MLP neurons of a small language model. Each row is named by its layer, matrix (gate and up: input weights) and neuron, and shows model dimensions 176-303. Each number is 128 + 24 x the weight over its row's rms, rounded and kept within 0 to 255. A neuron's up and down rows have the sign that makes its largest values positive.
After each neuron's rows, "fires after" lists the tokens most often just before its 100 highest values on Wikipedia text that the model never trained on. A number after a token or word is its count.

L5.gate180 [108 131 128  96 128 168 156 104 140 110 164 164  98 129 130 104 140 116 156 143 133 149 161 133 120 159 130 112 163  92 137 123 124 144 170 143 139  99 122  95  92 110  94  90 118 143 138 157 135 144 130 151 117 164 160 133 113 128  94 103 136 118 120 107 127 128 137 105 112 128 138  97 153 143 132 156 108 142 151 124 122 128 123 116 120 152 112  98 139 177 145 146 104 142 126 153 132 104  95 132 160 112  91 141 158 157  76 115 192 156 136 135  91 153 172 112 136 123 126 117 137  96 127 130  92 107 158 184]
L5.up180 [ 89 149 127 109 192 131 126 133 136 150 155 133 147 142 145 177 137 136 129 140 133 101 157 153 127 104 132 126 141 138 126 114 149 121 178 139  92 183 125 126 136 166  98 106 130  90 125 163  98 148 136 119  73 171 107 154 113 141 125  99 142 119 143 133 127  99 125 115 129  71 124 166 105  91 120 117 153 105 119 100 101 131 100  93 129 115 100 162 155 120 187  83 129 189 190 129 144 112 178 175  78 124 140 145 103  94 132 127 150 144 107 164 102 115 129 118  83 154 114 130 116 154 155 139 173 122 120  98]
fires after: "d" 16, " W" 15, " de" 10, " F" 9, " " 7

L6.gate590 [ 62 124 150 143 140 126 113 126  61  94 127 171  91 162 141  98  90 141 126 158 146 108 147 164 138 162 115 130 120 114 151 170 133 130 140 133 138 131 109 116 131 132 151 108 121 100 114  95 148  93 125 109 113 137 157 134 142 155 152 120 116 161 136  90 149 155 128 164 120 129 144  92 114 156 111 149 161 131 113 138 112 144 124 106 123 147 112 154 102 158 132 157 169 126 109 159 173 128 118 115 116 130 135 114  96 135 145 125 131 156 124 127  91 134 166 130 141 120 151 128 157 133 124  98  88 156 126 161]
L6.up590 [ 90 147 143 135 116 116 117 115 143 164 130 119 143 122 177 160 145 132 125 111 144 104 138 114 107 160 104 129 137 172 126 149 123  91 141 104 136 136 140 146 135  76 117 132 110 141 137 150 150  86  92 151  99 102 103 137  96 146 138  70 107 154 151 114 122 121 109 111 127 136 187 122 152 122 146 119 127 161 133 101 133 112  94 126 151  97 120  88 113 103 117 122 116 170 151  73 123 126 129 110 134 134 103 112 140 127 115 161 144 146 150 126 148 108 127 113 127 150 102 120 132 147 145 150 113 120 138 143]
fires after: "ar" 15, " D" 13, "c" 8, "b" 7, "C" 7, " C" 7

L3.gate684 [123 108 142 130 159 144 128 162 137 141 100 109 128 136 126 123 115 120 144 114 123 101 145 110  99 128 129 131 165 119 194 129 130 117 147 101 132 113  99 151 108  91 112  88  91 121 124 155 147 136 128 116 119 118 155 150 142 100 106 114 117 149 181 115 127  76  76 192 139 150 191 107 133 105 138  96 113 111 110 152 126 101 122 146 132 111 109 129 127 126 141 149 130 118 156 157 109 104 104 130  90 131 108 192 137 132 103 133 102 139 134 158 104 130 132 129 112 114 178 142 128 144 114 138 129 161 125 177]
L3.up684 [136 103 159 115 117  86 114 156 122  97 130 134 128 132  97 107 137  75  81 147  98 145 150 128 165  93 120 134 124 128 157  99 150 101 141 137  97 143  80  96 129 136 113  87 148 174 110 131 120 110 118 125  77 128 136 121 152 118 135 141 111 100 105 153  93 116  91 154 127 174 148  84  91 127 121 145 113 134  98 145 111 139 163 143 122 139  81 144 130 117 112 136 121 106 104 138 129 102 133 108 148 119 128 137 107  96  84  72 149 106 111 150 167 116 143 111 129 119 164 123 155 131 130 101 115  96 119 164]
fires after: " O" 13, "o" 11, "O" 8, "In" 6, " (" 6, "ow" 6

L3.gate200 [119 102 177  87 105 163 138  75 143 157 154 109 111 137 146  76 117 155 146 105 142 155 186 161  93 150 102 127 161  97 121 124 119 143  84 161 115 134 160 113 111 140 117 150 104 119 126 169 178 164 161 144 112 153 148 150 126 153 127 123 110 130 143  89 153 102 131 101 124 104 118 123 114 101 151 153 160 163 151  80  87 108 120 101 132 142  98 116  80 134 123 142 117 118 124 106 157 143 103 106 152 148 143 106 105 118 111 125 168 108 120 124 155 124 124 131 165 131 148  93 114 136 100  95 170 150 176 148]
L3.up200 [ 78 154 174 105 133 105 124 155 125 107 151 112  99 178 133 126 125 101 136 160 124 130 128 122 113 129 138 109 175  86  89 142  68 151 171  64 147 112 130 177 143 110 113  99 143 170 153 145 126 139 120 146 117 127 125  97 141 134 114 168 103 145 168 143 106 143 107 147 126 170 101 164 175 112 140 123  98 136 132  94 140 106 133 116 105 101 106 141 144 132 102 148 113 127  81 112 127 125 164 132 102 157 125 164 133 152 117 119 100 140 153 150 108 112 115 134 135  83  84 173 142  68 128 102 119 179 124 130]
fires after: " K" 26, " " 20, "ur" 18, "s" 12, "ar" 5, " C" 4

L2.gate680 [132 117 157 113 110 164  86 106 116 165 120 153 172 102 178 133 120 144 117 112 172  90 142 112 109 138 122 143 147 122 149 162 123 123 135 112 109 115 124 154 107 113 127 120  97 124 118 181 160 121 131 121 152 120 162 132 121 179 104 147 131 149 102 135 154 124 157 120 104 129 108 113 112 121 129 177 150 149 119  60 100  37 124 162 111 169  88 111 127  98 144 151 160 115 138 126 142 162 157 114 113  79 107 129 125 107 163 161 133 141 120 137 154 115 143 145 154  87 126 125 111 104 116 122 140 114 168 102]
L2.up680 [152 110 136  83 144 108 129 165 131 173 122  62 138 108 128  99 123 165 132 161 115 114 156 162 155 124 120 142 125  99 132 104 100 107  69  90 160 146  90 164 134 108 132 124  92 167 154 146 129 108  94 123 145 122 123 114 162 128 161 155 113 110 137 117 135 147 114 156  80 127 161 148 139 145 143 140 119 132 138 144 159 130 103 127 160 141 153  56 159  81 120  97 121 121  94 142 102 177  92 102 134 109 121 144 113 137 151 115 121 119 129 107  94  97  93 162 128 142 142 144 129 103 124 110 127 113 117 146]
fires after: " " 20, "man" 16, "ta" 8, "us" 7, "da" 5, "ar" 5

L6.gate658 [ 87 154 142  87 147 120  97 182 171 150 136 173 149 123 106 136 150 121 175  92 161 131 123  52 136 159 163 130 151  79 122 123 162 143 133 111 101  74 131 132 113 128 168 152 133 165 135 100  92 121 129 171 150 103 134 179 133 144 133 113 139 138 181 135 149 121  68 127 130 140 123 102 129  87 121 111 141 148 143 182  86  93 107 142 107 113 124 122  84 157 143 150 122 170  93 169 129  99 118 153 130 136 112 140 152 131 121 117 111 119 108 144 124 171 117 167 127 130 130 119 154  95 115 139 133 115 140 176]
L6.up658 [129 153 125 124 130 161  80 161 156 120 188 122 124 106 155 152 115 155 119 144 153 112 121  99 161 109 148 108 150 128  73 110  91  88  84 102 140 154 110 102 104 131 120 113 177 174 138 113 141 137 158 110 150 115  70 148  91  88 148 133 130  92 130 103 123 116 109 100 143 152 133  90 116 152 101 135 119 162 163 146 106 130 155 179 100 128 116 118 128 135 145 158 118 114  85 158 134  75  81 134  98  99  99 153 169 158 120 116  97 121 129 100  94 134  95 132 124 158 166 157 148 116  97 115 127 123 156 147]
fires after: " re" 23, "f" 10, "re" 9, "l" 8

L2.gate125 [136 127 142 122 164 150 124 150 169  94 155 116 161 127 120  87 136 148 146 118 131 132 144 162 114 155 141 136 149  79 174 141 144 119 169 154 139 139 109 123 122  86 159 109 150 101 130 130 143 139 151 188 121 144 136 149 149 148 113 122 141  99  74 149 104  78 116 106  82 118 149 102 122 106 108 104 157 122 104 116 123  99 118 161 143 143 138 110 104 158 141 103  98 143 108 138 146 146 157 116 124 130 129 116 132 153 119  88 161  85 108 146 157 147 144 129 134 160 165 124 166 144  88 126 116 125 118 156]
L2.up125 [147 136  90 125 187 141 137 103 116 103 120 111 165 133 124 132 154 130 135 138 171 112 132 158 142  83 134 109 115  84 143 154 147 157  97 157 119 159 106  93 104 119 101 143 120 133 138 123 121 149 180 120 112 115 124 146 123 111  95 111 153 108 139 133 109  87 140  99  94 167 132  98 136 162 159 110 136 164 141 185 138 152  98 139 144 153 130  98 108 102 131  67 112 169 121 120 120 109 135 134 109 102 156 135 136 119  83  74 170 133 123 135 125 112 143 116  82 138 131 106 151 145 142 138 146 131 134 140]
fires after: " F" 44, "d" 8, "P" 6

L5.gate460 [ 95 146 155  96 101 131 100  76 113 120 148 122 108 103 140 113 124 104  98 135 119 140 131 182  97 122 135 115 169 109 120 132  91 136 146 160 120  98 150 152 130 117  97 141 111 120 127 166 108 151 124 124 102 120 120 154 140 134 109 118 140 138  86 168  95 140  84  98 124 110  92  91 106 180 123 143 139 150 109 117 123 128 110 121 158 137 134 104 101 163 137 136 135 127 138 182 135 126 109  91  60  99 110 147 158 120 168 106 150 125 155 143 131 141 110 153  97 130 166 137 149 114 130 123 152 165 118 144]
L5.up460 [ 86 197 149 112 130 164 106  93  92 136 146  98 132 122 132 172 141 140  76  93 137 162 138 126 105 141 167 120 139 136  98 161 148 118 159 148 117 137 145 175 122 111 136 157 121 136 145 104 140 113  85 160 124 118 114 136 140 139 104 161 116 144 158 105 110 136 149 151 132 160 152 107 103 150 119 149 137 104 157 129 121 103  99 126 159 148  72 127  80 104 120 141 103 116  98 119  92 141 140 158  88 120 115 136 150 125 151 111 144 107 135 144 157 100 108 177 127 133 145 146 148 155 143 100 169 129  88 144]
fires after: "s" 26, "t" 9, "S" 9, " S" 7, " Ro" 7, " T" 7

L6.gate783 [165 142 109 106 115 133 104 149 128 130 142 147 121 133 139 138 127 100 132 145 109 104 138 140 163 150 137 159  89 162 123 127  56 167 166 110 133 148  92 137 121 140 153 123 149 113 119 121 110 118 113 198 138 145  87 126 121 108  98 102 140 160 168  88 146  82 129 126 141 124 133 135 135 125 121 113 163 112 125  84 118 115 140 150  78 134 138  91  92 114 114 119 170 144 128 103 113 140 155 120 100 177 115 147 133 127 145 179 154  93 133 141 112 155 136 113 125 143 100 111 119 167 135 146 178 124 147 118]
L6.up783 [104 142 102 160 100 132  96 103 159 136 126 165  77 148 142 128 144 124  93 159 148 150 146 124  93 141 130 142 152 112 166 147 151  95 136 124 101  92  88 137 127 100 127 150 100 144 145 143 124 141 106 157 122 153 157 152 105 147 136 121 112 145 173 108 148 129 149 104 165 146 161 140 113 123  92  96  88 124 155 153 118 140 148 109 163 110 101 151 136 124 137 139 111 178 133 134  85 137 156 110 151  94 140 135 132  98 108 133 121 139 159 154 117 125 146  92  94 171 137 109 117 128 108 132  84 139 150 162]
fires after: " O" 43, "o" 19, "hi" 11

L3.gate507 [150  90 187 163 112 123 125 129 153  97 141 153 102 131 130 127 169 126 127 105  87 126 157 152 143 136 149 138 107 117 107 148 134 136 119 149 135 122 106 127 140  91 152 146 107 114 111 125 159 111  94 138 133 147 128 118 118 144 128 139 103 150 102 104 131 112 138 149 118  94 131 113 105 148 109 142 106 133 168 127 133  84 145 133 144 167  99 112 116 158  70 114 126 129 135 125 133  86 149 120 172 117 119 124 173 135 126 102 141 107  98 116 134 133 149 120 135  86 138 130 118 115 130  92 130 127 154 151]
L3.up507 [138 104 141 150 150  84 170 146 134 115 109 157 132 105 119 125 105 140 140 129 121 145 123  72 146 121 102 140 108 125 144 140 151 141 100 112  99 117 107 103 137 151 142 135 124 114 106 127 131 109 156 102 106 138  98 129 157 113 143 121 120 119 101 125  70 115 150  89  76 142 117 149 116 132 159  94 144 157 123 189 124 126 146 125 114 139 130 142 180 135  87 136 149 129 127 162 105 105 181 142 152 138 147  94 127 112 102 162 146  78 121 120 150  82 132 115 111 126 100 187 114 107  85 102 101 161 124 175]
fires after: "on" 19, "mon" 16, " An" 12, "n" 8

L2.gate595 [130  86 125 125 148 100 121  80 115 133 117 196  93 159 113 141 146 147 148 122 128 134 129 153 111 120 162 128 155 106 125 184  63 171 130 159 128 135 129 169 139 115 111  95  78 138 109 110 176 105 107  82 132  93 103  81 132 136 152 137 132 145 144  72 121 144 145 159 141 100 148 131 107 102 130 168 116 147 124 139 142 169 116 114 126 128 106 107 111 149 115  87 115 136 158 107 170 125 112  86 134 131 136 175 101 115 109 132 113 145  77 127 159 140 130 152 159 128  80 116 157 116 131 128  90 147  72 110]
L2.up595 [115 111 103 166 148 103  93 157 124 133 117 125 153 120 134 112  77  74 112 130 113  96  97 178 117 132 123 131 109 167 122 126 164 116 166 135 118 155  99 158 117 137 142 133 117 145 148 145 142 142 130 127 138  97  97 159 110 138  94 125 107 166 149 102 153 147 178 103 135 115 120 130 168 115 135 159 157 104  86 130  97 157  79 127 101 143 136 118 137 106 140 168  91 180 115  96 136 128 130 153 147 175 139 185 122 130 110 120 133 161 136 137  88 116 164 133 115 108 119 143 142 141 128  86 139 124 118 113]
fires after: "mb" 25, "b" 16, "pt" 7, " Pa" 7, "it" 5, "C" 5

L4.gate116 [174 157 162  95 109 112 126 131 154 133 165 128  87 126 137 138 106 108 131 128 129 140 131 152 103  97 134 141 121 121 118 136  70 133 151 136 105 108 145 167 101 133 116  92 145 124 139  69 132 118 126 124 128 127 137 129 128 139  55 126 116 112 107 155 138 111 127 118 119 125 154 126 169 127 139 155 108 139  83  96 170 120 117  73 114 150 101 117 131 111 119 132 147 138 150 135 144 151 139 108 105 140  98 146 152 134 108 153 166 139 142 133 134 143 120 152  98 146 127 128 130 150 130  80 137 155 101 110]
L4.up116 [138 125 150 103 159 110 126  97 149 129  81 132 125  92 149 143 122  99 111 124 107 149 160 151 125 145 125 164 133 112 148 139 169 128 144 135 117 145 108 169 100 147 109 162 140 118 124 144 135  97 106 102 101  98 137 104 135 116 132 126 154 165 130 126 107 168 170 149 127 119 172  89 106 107 158 110 175 161 131 146 111 117 102  93  96 137  96 153 129  96 119  99 125 139 141 165 137 124 141 151 139 156 164 114 134 128 145 142 126 156  90 133 158  95 125 146 132 119 117 143 154 117 139 130 127 166  93 145]
fires after: " Ra" 24, " T" 13, "ra" 11, "t" 8, "at" 8, " M" 6